config.toml
n_layer = 15
d_model = 256
n_head = 2
n_kv_head = 2
head_dim = 128
d_mlp = 2048
vocab_size = 2048
activation = "gelu"
norm = "layernorm"
norm_place = "pre"
norm_eps = 1e-05
positions = "learned"
qk_norm = false
attn_scale = 0.0884
bias = "all"
tie_embeddings = true
parallel_block = false
init = "normal"
init_std_qkv = 0.0151
init_std_o = 0.0151
init_std_up = 0.0151
init_std_down = 0.0151
optimizer = "muon_variant"
lr = 0.00128
beta1 = 0.95
weight_decay = 0.065
lr_head = 0.00658
grad_clip = 0.5
warmup_steps = 200
schedule = "wsd"
decay_fraction = 0.311
decay_shape = "linear"
final_lr_fraction = 0.0
batch_tokens = 65536
seq_len = 512
doc_mask = true
train_tokens = 931100000
steps = 14208
dataset = "wikipedia_en"
MLP neurons of a small language model. Each row is named by its layer, matrix (up: input weights) and neuron, and shows model dimensions 32-223. Each number is 128 + 24 x the weight over its row's rms, rounded and kept within 0 to 255. Numbers have three digits each.
After each neuron's rows, "fires after" lists the tokens most often just before its 100 highest values on Wikipedia text that the model never trained on.

L5.up1068:111102102112086147163123137110094114139080139107157111148114138095149125148096115126147132124128128139163132130135115145145134120093133137132106099117102113122116192110130113144108159143149124125101133101141111116129192111152141142129122146123066148119099138116130143143142190161142068114127114137111109148140130198077128112127135095127087166124133120095093135103154115104128125148152111129094118115160150145107103139151144135120170103120125121140156145151082173119137094134155157202119175149144135096102117117137097149146133089090082095093148129119142090101139167121136176151
fires after: ",", "en", " def", " V", "th"

L12.up1088:127139104132130149118149104100153110131066125119131117165173130158172062123135107131156131135154146136204119154126107110161107130157155138134146144112127115125121149112143130154146111159127101155059126135109176125112089117166084106151147122178085141145152134119105177152101138121123091152127155119114135129127145137143146138157159126139160165094149134126123130108098112112134112158129114132127125124131122102131129098132122120140137134150107131134083170096128113120106056119136115202117151088156125118109134122146118100094148079137156142151101204155123110120138109096153140149
fires after: " ", " S", "′"

L5.up891:112156090144153090117172148133116128155156151159090101098125139113127112117103131100089138134143126137122151130125111080159125139125116106163137158134139108133123124108083103116169109142110124125099095162168103125112158126151158139088084139121127148085119127142100143141128142134129140099109142158157087137163097158130157123138138079140146128122097102083125119113146116148119164108156172101140135122111135134120164143129123119119140160103154126148109148088145128088153135127104134152121112077136111130140143139124136125120158110091116183123160105139134137132114090143122169127
fires after: " ex", " s", "us", "is", " ev", " occ"

L12.up318:112065101093121135107083084101126127092167155150145139102074154121132122168098127133123115126127130154139129134121169099114098101129124097103163131113158160131156112148134139121125117113130133135146159167100150115090098109154124154131074117118141142074176084148151103111109082161126108149121139100161140146113108126116114141100115128137166148187139115165167121081115140175128129102137148104125144145142154113135160125118117090122116140118133145175133096125152151111134147143152156154111187097095111098101123096145151139150098116169090110137152143102121134141130107128105148137
fires after: "\n", " in", " Re", ","

L5.up930:122157156084080146125132127157141126125170148136143102108119103153125098112127123129097121122131144148109119096156099160116148117126185117153138139139167101118144105106128156165119141125090188117101162096123139166163097173110099114095129172149166123123154113093135148108150094144141130123144124120138143126129146106072100133093135135143103160108144129164175183096098103116145117067083140135119093120073102109155142144138142142109105164135125157134070141102152133119118116132122137102116155125122142117117151154079125090130113126168161129125115126149103153129151132086143098178
fires after: "r", "it", "ar", "av", "v", " E"

L12.up4:124126088101139143121091127127087155145101159105126144141090137135077122141137142113155079106083105135168189103153117156143142162148113081109103122141136102136131106118140126122123118105152102143100109115116143130151145128118137122163126116103088121180140136107141116167156077117110131129156127150130153138128128147136151142069107136113109150151128129092140133145116121120164095132146097118138143185094171118150115123138126104084110126135106092155097161103121129142118149138140135125152115094168183185094105132089147106148129105088125126156112122151131176097122112143110156090
fires after: " |", " V", " m", " the"

L12.up3:136132098140096138149125112146190119105105131120133107156098105141169125064172134140121124099114089118117151167075117165073112094114113150099126137146089128097103130132125105153132156125141137130108086143111126086131131148125157115098142051124103132142142122143105171125130123098133148102143124130154126144125105086142112150115124208123141126102151126158146163129149132110173148157159149079137118120113093134147142118140105130105137142110150119127117173078136159138096118130120081138118154162143140096169135106161103132109159118117096142127172127156113113097136150133122129110
fires after: "1", "2"

L5.up874:147117113144131141068141128153127152127107138148130146091135155148065160139128108107140143107154083151104114148142125133124161081122144123143109115112140144126126111127119085074106132125089119106119105158127101134100090157070163148111135138157145122139138138115144126127134136146133085093100118124158150077155144147115130127138126118160152093124179189146108106111145107114098128154110148135128144111209137096124096150144108108124149117111139113143137082094175128142115117134123109183108091132120138121117168079078125073151088133128155140133109176155117120157130155097154143147
fires after: " ", " N", " M"

L5.up273:074142145136079170144118079135140160115125114153127129138147138115142111134097106114167112142111135111093195162140120106126173126127090124136101129149161107134124128116141102095124122108127108126144087098094111096111108131121068119122133145153109117118144141112147145129128046130140133115139112083152139120097104132135122112135105107129186140102119140147143127160141140140128141097177115133131139098127135106107145129150158151113134121132157123148120155187183122141137144076137161149120156138114142128178128121088122132128128095148139133096139134120111095126096143101070114168
fires after: ",", "6", " in", "h", "1"

L5.up83:130132152145141146081108149102117137136117154147102124177127123096175108165132140102096152089147144134114129098087122096161148112173096126127074119132069095159121128109124112139119093164112092176105156113167155110132118144134130127107130124132126154174143117168116126110141143088156116102145110105101109134130125140095130093157164151129122150117143145137159148150142113108120133098073125098100205106131120103162147144154134116123121137106125096140143122127145104163137136127126109090128132106088098109134140156119107109098098168093137172143154125135138171136175120118067110139
fires after: " pro", " ex", " p", " Re", " re", " co"

L5.up112:102133150138138112166132091156125126128136130140097133168120183128156153103177106149061115132160156128098140156121126103144112101132100121108128140158135128144100146140130158154139142100161139116088132108159140106082154126117121111073142136112121124169135155127160109120135120058111087098127110115146096154135143145135130155120136152170130062136187142100128114142118115122127159101111149124141118109128163121113137141174117133093110134098112138146094119121139126154088147114125119157125138140136061149133151134085131115141126075098163136092161124185130082114155164073155141134
fires after: "\n", " work", " known", "ro", " he", " join"

L5.up872:120103085121102134129128111096107099147165126123132139101119145157133144161099124091129171127086114154167142121108095164163138150140118157154118154134137119152104131130135137143125116135141120134109127082104138131102124129149127103121107133075139089132133125148152132095170094138135113118146143138142133123133151136116122164117135136108153132111104123132086148131121126102117109139092131136157125126107152179166166178173113108171130147106138141145084144131146102128148152140148085113212140127142102114153125157124154146090139136117096093143068094116067133122134122161134148135
fires after: " |", "8", "2"

L5.up920:159126078140143134103128068165142140095117104141126120100122125135116131142123140122134073081154141147106115101096138157081133145172119146161108111105134119111115196072094101133139150163157095148167131162079086134113132121122135078145161108145108137126143079121153154108128196150087104121116132166136137174156147125133136125102104120127158135123152137141146124118106131146152119061132136124141125129122118110135148132126113115130130129135148133138149159130155151169164122098122154115104138127095115115129163128161108098123119130119129091120123097159127112111112140134095112174
fires after: "i", "1", "er", "erv", "u", "en"

L12.up1750:092181082121105153108118166142144128135137154151157116103127112137104139154126103116088093133125097128142117134088104136111131186131121151099173130129120137152148114145107111133160143124114103122113121082145127124104202160102115128130137143130143096154147078119123109091161139145133158116162137144111104144135206101157155164108128118104114112133124108148163127137106090115117138147113147102106157162115166156114142131107120137150141146113107095129128101138130134135104096152125140138160113129124128153110130130091164174093103105120098126121155115138196119090114119126119102140
fires after: "2", "0", "1", " |", "3", "|"

L5.up466:147167067104099141136147122147093127102117129115160110138139130144088127125126137171135129094148139101137114085125107138145218080123100138137121134151150122186127128113164120108119115160142138096120126163152106092183106109131116125121112101108145093123140095107146174102130094125127126127120101146173131115127119111111155147117085085130150120121137109135149106127163126133180075109131141159138151123184114146144100144138141126117111106135107106157112092116136114102121135146124144197109150136129106148089182090113116143091097136105107121133135114142134146123106109126074111150
fires after: "os", "a", " Res", "un", " ", "ina"

L5.up818:104143170131128127083147121100125125125162116134146135112142173144142110099128132120106107098109132168150119107119138119144130081134105143091101107130153114110133137140154043151107131157137109133140130162119132144117119108122168125097116134127111176158160102103143194110117152130115130143119126107150079133165127105104144107133140171101127155133104073117128143146095169145139117117119090116143176103149128093136091158161091095108147109126122110090101105136117157106123175162158143120097104154139142156104155125119092097118144147144126110136148198116105122156151141130093159108
fires after: "p", "l", " up", " p", "ep", " co"

L12.up705:109171110114094129122130147099135179151135082121092090124142123135178124153087128127188151127143140083122154127115138138113091150133083139130125107156145130106098148156064086117137124114113166134059159127140121102124117134113138135168140099102081125145165145116100127135131124083137135163139103126122101147098121207134104134128114139106140159119127098122135158135155113155115115169133105149136137133145138076144104178152148124120175115157109124137123169118114146170133107151170137141094152143122119137147149156127145105101126106096110081114132088134139126105140144077094151154
fires after: " ", "|", "–", ";", "020"

L5.up1651:104112125168118126125091116156108159116152135127102074111119136141103086127120118174114107133081088135099156155135107101164111109167126122167112153159149140159121120127131124144059119120121122121088131143148103112139135148149129169130146138148172115158149072105122158115113125122101145134147094110155173143131111144084091155131077132173107156117134118118126117087119135104155103141107128110132123095138157117128086149121154129148112107123145115147099112152157127134123115131185100149120185136120133119115139099137110119150108145151140130121124117117128178116107114136127150166
fires after: "o", "ro", " pro", " post", "on", "–"

L5.up654:123144143160115104156122102122114132122095122091152144104121117136159110139126114108117146134159145126119149165159142125108100092111101111174100156165068099121130123158124144186114131088123119104103103112120104118192123109150142113132129127124101141093113148138081125144120104115149112121191137153120118110112107127122177118146126144155184104131133106112146126102153150122148087096121107163149129151146111108136164128137106155136141136160124164114138183097141161149123133129161157142117130122097176141130102173147108069110105160102172149112130154182158130154117100123148146126
fires after: "\"", "itle", "n", " Rich", ";", " design"

L5.up1908:081104102116154112107154146132142151154136129090119106173121141133152110102135110164138141099114127128182138115121144083156070103112145118131177085144107098145115106108117130100152144098134115112086137093143134079150125132103127126106141140110142092120162124117112141160126139133123176108155144148115133124123076102111145137124110116181183138144169128107136110129139113164105086130151174133155129144094150147138129125148179079116139132135133142092108149153113141106098132168133104159131109091156111114138116120138156084127141128102115178133153088111066147155122118123111128169
fires after: "es", "res", "as", " Des"

L5.up650:113143099096099111133128138116148096115143095080156152143123115119114085144121107149149150136140140130120106130092116114149134143102150126127115108161114112122105102124144090099167137109122136149085109168128124116097122093123159140117151110143098184158139089071125136122151115128088104114126134124152117105194110156113115136105112114151136099151183116126149124147138108113123121123121163116144106108116140123148100097110132117142187142143138104135092160132099098170178105144170116121162160107119075124137112139124118121160144171114151151121128132106106129126141121113141138145
fires after: "re", "if", "im", "un", "um", "om"

L5.up484:130150110131099135106116137109144127098126177118145111103097080111135179149107099152140126099099161165148152142129121092129150136168144129104144160114123126124067153089097148121110094084161081161144113083158128110127091119114124125152130162164152128142144102118138125102138151141154156113141153143162160134090131155145135117142100101094123099120115159142106111122208101100143117160133116131149121135132157083130135127158117091113162172129136130115128154138123117123111160137106155120128077120131122076155166108078157129114122119123158162149147142135103124144141109146168166090
fires after: " ", " |", " a", "ill", " r", " c"

L5.up58:147154149179106122108122127129124116102171135137162143128143096132127141144090127131103106137124111113130132149099134090113094117119137106142059119132092140106123158116166171096166111140134122102075135088115076132142152143128160140120149128142120127139100124112108145166166105117150109082149086155133080089142143122112124127118121069140164122157088127127117147155103194123116150102113118115146141121165156119160102120102155159148169113134126142141117121158114113110135146144156157134171155135116181151128152115091133158089133133164100137141105108130152113104141132133061122099
fires after: " \"", " album", "\"", "P", " series", "|"

L5.up726:156161110153091118132147117145174132111147099072129134147127137081137115148094153111124121111131134095122093128141154088173138113165052109123167111125123122148108125102107138079151083094137123144159146102129141116146125117109159125135140128130124135109149148130124128148127129105155140141133117150144116104145151124136117112086137170154109107126141122115097148168126081146117144102124143125105109081128161123115086126089096127138144128112172100132099131151164129083152121163107162119177176122153120087180139143151102131090055134126124134133104105108152116111103150172146159122
fires after: "om", "im", " sim", "um", "am"

L5.up1911:152145176122116163097115123125127142145175135120140157143125155095137112147135100122107138140166127141140122134108144066126130155111152120147092144101170152142109086119133157134105120118155132119140166092130136160144115122147126106137126118096141121138143119076127153130140095119158096088149171137114057141183124109090114159169099154135108122065127086156084132139106132153109058079117108140109117107164131118107125150125126157144120137120118088157117121105116102169072113145125165123146128113153132154103130134154141115135168166128121139131173136167141137137147090110089120117
fires after: " ", "ording", "el", "On", " released", "2"

L5.up1158:096134127196145187114115131145143110099130136157116158143159125148133115127116127178129161117097148162137127094110129138146100134128113161081081145110143114146156141123138106100106082126101186131122145119176115144139187126128113117135144127129136129092114161112131121108136134141094110155151109154094167144099139093127113149108123167106101111120116119126132137160097109118133142154100157097129115143104140123177110128128146094157066150134179147116124176126129154114113162143106113132129130168134136126102165117076130111131088135117141123101117164136114124102146184133151119117
fires after: "ot", " art", "et", "ail", "ight", "cl"

L5.up1498:103133094123138144096150111087122136152121079085103069078104138137132140120139091170141156101124097115169132128127132106108167132147115132128097108151098124089137128099098137118082115077146087107096165164158084141134118120141111135096116165117137148110126130136135141109145128154123158129086167125128132133118123107152159154153094092162125122137109111133135134128081100119162140130132121115147105127097123157099134165131180088095100125119144136140097120199122116127101096107141166131112115107142137136150173135167156128130106099118124157132129160094121120133122103146155145123
fires after: "es", " s", " a", " g", " ev", "s"

L5.up1043:104167137135095134118131133115126063115114121133172102148128121068122170118127112143125143148110152136131141149128150110128141137123132130127153164139105161134137126093162124107156129151127122129079143116156144095153118110100180175112147148071119107144177106139112098181122102107154117115158130140126121123092125112142156090119138119166075149130129099154103119130108101079148075116125138129148090096134155097098146108123146147123100120150152126096093157117115102162102104140121153146133103174126148142110159125121125128106151097123107136169129105138171116146088103092169104125
fires after: " T", " F", " c", " t", " te", " Fl"